Weights of a small GPT-style language model, trained from scratch on English Wikipedia: MLP 2048 GELU.
MLP neurons of a small language model. Each row is named by its layer, matrix (down: output weights) and neuron, and shows model dimensions 256-447. Each number is 128 + 24 x the weight over its row's rms, rounded and kept within 0 to 255. Numbers have three digits each.
After each neuron's rows, "raises" lists the tokens whose logits its output raises most directly, leaving later layers aside.

L12.down834:153131102106161090095137137097137096117165168126092146107145145108145131125140089123170150150129093086112149170115116134119147149133109183133146127105133106193120123122135144119156143159076106090136120119133131159135126104131134122115133128175124118124134178097107103123145122126119122124154119106155096128128125134145107119132124141147137182110064094159123064135147130120132127130134099148108084106119145146163115155114078129161128135104110109149131137133134137127109141131147112102116139161143117148117098103107124144127140153134170144164120107167120111128127116128122111155
raises: "to", "do", "ro", " y", "jo"

L12.down1183:154149154151122126146089110116174154101101116122105120137125134135104132072138111152110130151110092132153099144120118082130133145140129142110137127139135085119123113182132116129112147111127155112144115132142147132143145142091132129155126149181162140144160117106153105113135129100125124100134145134126155118112107255117110104113147086118128160139113120103117157109119160092125136159153149116136169085109086148108105103174126145118160117135120113155119122167121150106135113133149148114099107112125123109099146123133093125165130120134083142117094137137153082130132117117108112106
raises: "ance", "ence", "rant", "endra", "ón"

L12.down1021:130145143126152103131122131098128129131120137133114105103083124124123104143113116112134147191135107105117117140109129140137103186130144140146109110121168133144098138135153159143088084128097127111158113132160102162120132133163132117108109146123138137134152138148125130146162135169087121132138149154157088119096128197113146135061112129182117132093088127164161126121132100128146100161143145090077148126168138108154130154104138119101122128116094107096142122155094154123122107119066102140057093134172150152113120132124150064148132118129110148155125146120119130133133105120104111126
raises: "93", "98", "81", "97", "82"

L12.down1080:095096130123088169108152116137123150131124163093104098169091145141112144121134096083123117072130060140095138135155075099121142135148112143114119130108133151147141125124072131109136112124116162100120119157128152174145142130132097122140136106138140095143145095180145086125113106137175089148146090110137136122144120077115146124135103140142129112087130073169157133085148122185121108143115127126155161139172111114091121146137123111135184127125131053120136137088155119120120119149116134121242113141145143129172152162132169071144155154141120122133107129150130072141121127105063138134
raises: "be", "ven", "ve", "ut", "end"

L12.down435:123099131136182121154096091111122127143152102114125095112134162153158106142124173166170143145128120104113150087124103152136169147115102128100126148126159166164172117145122116122144120068097158167110148143115109111106124115132130170127130131126110159158129128149162090114131122130129130167146175133092145130200111089097155147131076146072106110125134095127109135140127114147092134148125122131173134131145088141129129120128139065154133089152121141137128150138174154100160116148040137113114095168136148116128158112105122132115153134141107122150165144129102113090170119166111105095
raises: "e", "te", "use", "de", "i"

L12.down716:138124112114145143100122137142125121146106136092146099123124152126112124137156110117118149137106117155162137132129136099145108103108128160134134128094113179102121114135142096146140129176124122149091179145143111145083103116112152100139122141109131140103120092146144157133115129155113168087172072151137127148178141222146123114088121154167081136159121122108126111102151114133140146167176107135116153125117139129095138146146129142128107096110135103154158132138123124150166122163124084092178128132155121073164161106116109137130152158130135163160123137103103148105102126149116157119
raises: " yards", " metres", " m", "meter", "m"

L12.down319:121094138121119152144123151161129109114124121107119136134051147150148160127129090135156132153130160156127094117124104109139115107114128075130109131123148105138155111140135124147147122148152104139171105130106154117106119117143133101151140138106116100115144109151136144143145136076152119155171142128111113126147142185157148133118114131102131167123145158148117134113158140107138142113142100112130111146151131116149112109131141140128135128143162119114161136122148105137144174120098121186032134108129151104133154127129138103158148099087122086127136160122113096120150102162074203157
raises: " defeated", " received", " confirmed", " released", " adopted"

L12.down1232:138193108148220162145111083132113119166153096131149107148153122113108134143132138134091156165116174108147143097115092078174096149097139118129083102139115134141137164143136119052120137115134131105125109150151088134133092158119167124091102111094099144152142076096114127175109118125129111161091113104122130130097116057122143156139130156171113113114116104117130137140094153126130133142113096157153110166139149133124105120101138157145119114125133151136110122152136134109129064141119113118141182112126161125126127092120169123132097163104139069122131111078090143083138125133161109157
raises: " it", " that", " this", " its", " the"

L12.down370:116149174106143149088121118129121112132127126127127156159137118106157194150156139114142123161121122144072103156125140133153115098145115133157140116129112159130116097107162140110153143161134151131103129125149108128121086132100099142109154155128133140100132119135168135151120130130105117076111128129163156120130126169098162125107106145162133151149120115145138102121119100119101129103165123137135131137196120122159155141145152078126143153120143071048136121167149161141164124098159136121096115115135124170117189153128134096129131160125141191109116113174075103131175148149146119137
raises: "mon", "pan", "ew", "ech", "pine"

L12.down649:150125122113169151146136117165091100100113146137122153112146131115132122135153151117168091154168139153085109098138094152136116087150124109095148182096137114139128142136109102072117192150164105133100118145150134096098132089143122100139153116140129125095083115141090109166109117169128171132147143128167170127145172148141124129132117139137157120125100151139153156139119144145118125118139110170149163156146100115132136154127113094128107194128130153075138133142129136122124144137103095109110091116110135135104078093122109110106167146120125109087093092150118097151131160127136102140
raises: " town", " municipality", " village", " borough", " Town"

L12.down1307:100097139129104139128122118125134150152115162136138095137077097143137116144113119161136128093099105124128174113128124106078101110140157151120073102134130131096099118122123160158088114149083178096135145134103102122097090129130121179133138122111097118161148167113094147090146140160133117106163152132129088131102134086100121129141117137112124075100136104114147091155132100182148142133134115129128090129101147145154139127160140093121135136133135110105141109113133102108147114116173140119094115147145164115113177103123077106127112137130138115105145103124168141129168145156125156153
raises: "ite", " of", "ating", "ation", "a"

L12.down1623:126144138080182123137138128138177137129162151091137104135079142108105124085125122142113125063114151140082106153124173138108125131164111157136151131163124132141128110111122164159099129161096121129100107111143130124138116069121101155136120158141111120108136128158130136126130134118107187098118113128148126137125136173102141172123116109161061132128109148136137127103142137125141103105141135159112163136153155126136145145144115085128166135137176145127117110077127172098120137094128103127081135160170135144135133127115105132170139129138131119156137103177160122141143122119141133105
raises: " 3,", " 4,", " 5,", " 6,", " 8,"

L12.down115:149140139103067145092135157113105123129151150105102123133093164105097124125125121142144153170181138117112150096159088153142121124155131130148158128143138121140136117103143115117116124128159108119131139119182105145116113106094141145105103204134167138118106123153083112144134150141093096141109130125118139127083153130079175102140127121104126101156169122110137098138119146145107163128123141129130129131125157134126118125173098147137154105096134123138112145157182140117121125120177112057144133124130116151114129111106112146137101157155109117134140098127095096115137101086176113142
raises: " 2002.", " 2025.", " 2026.", " 2016.", " whom"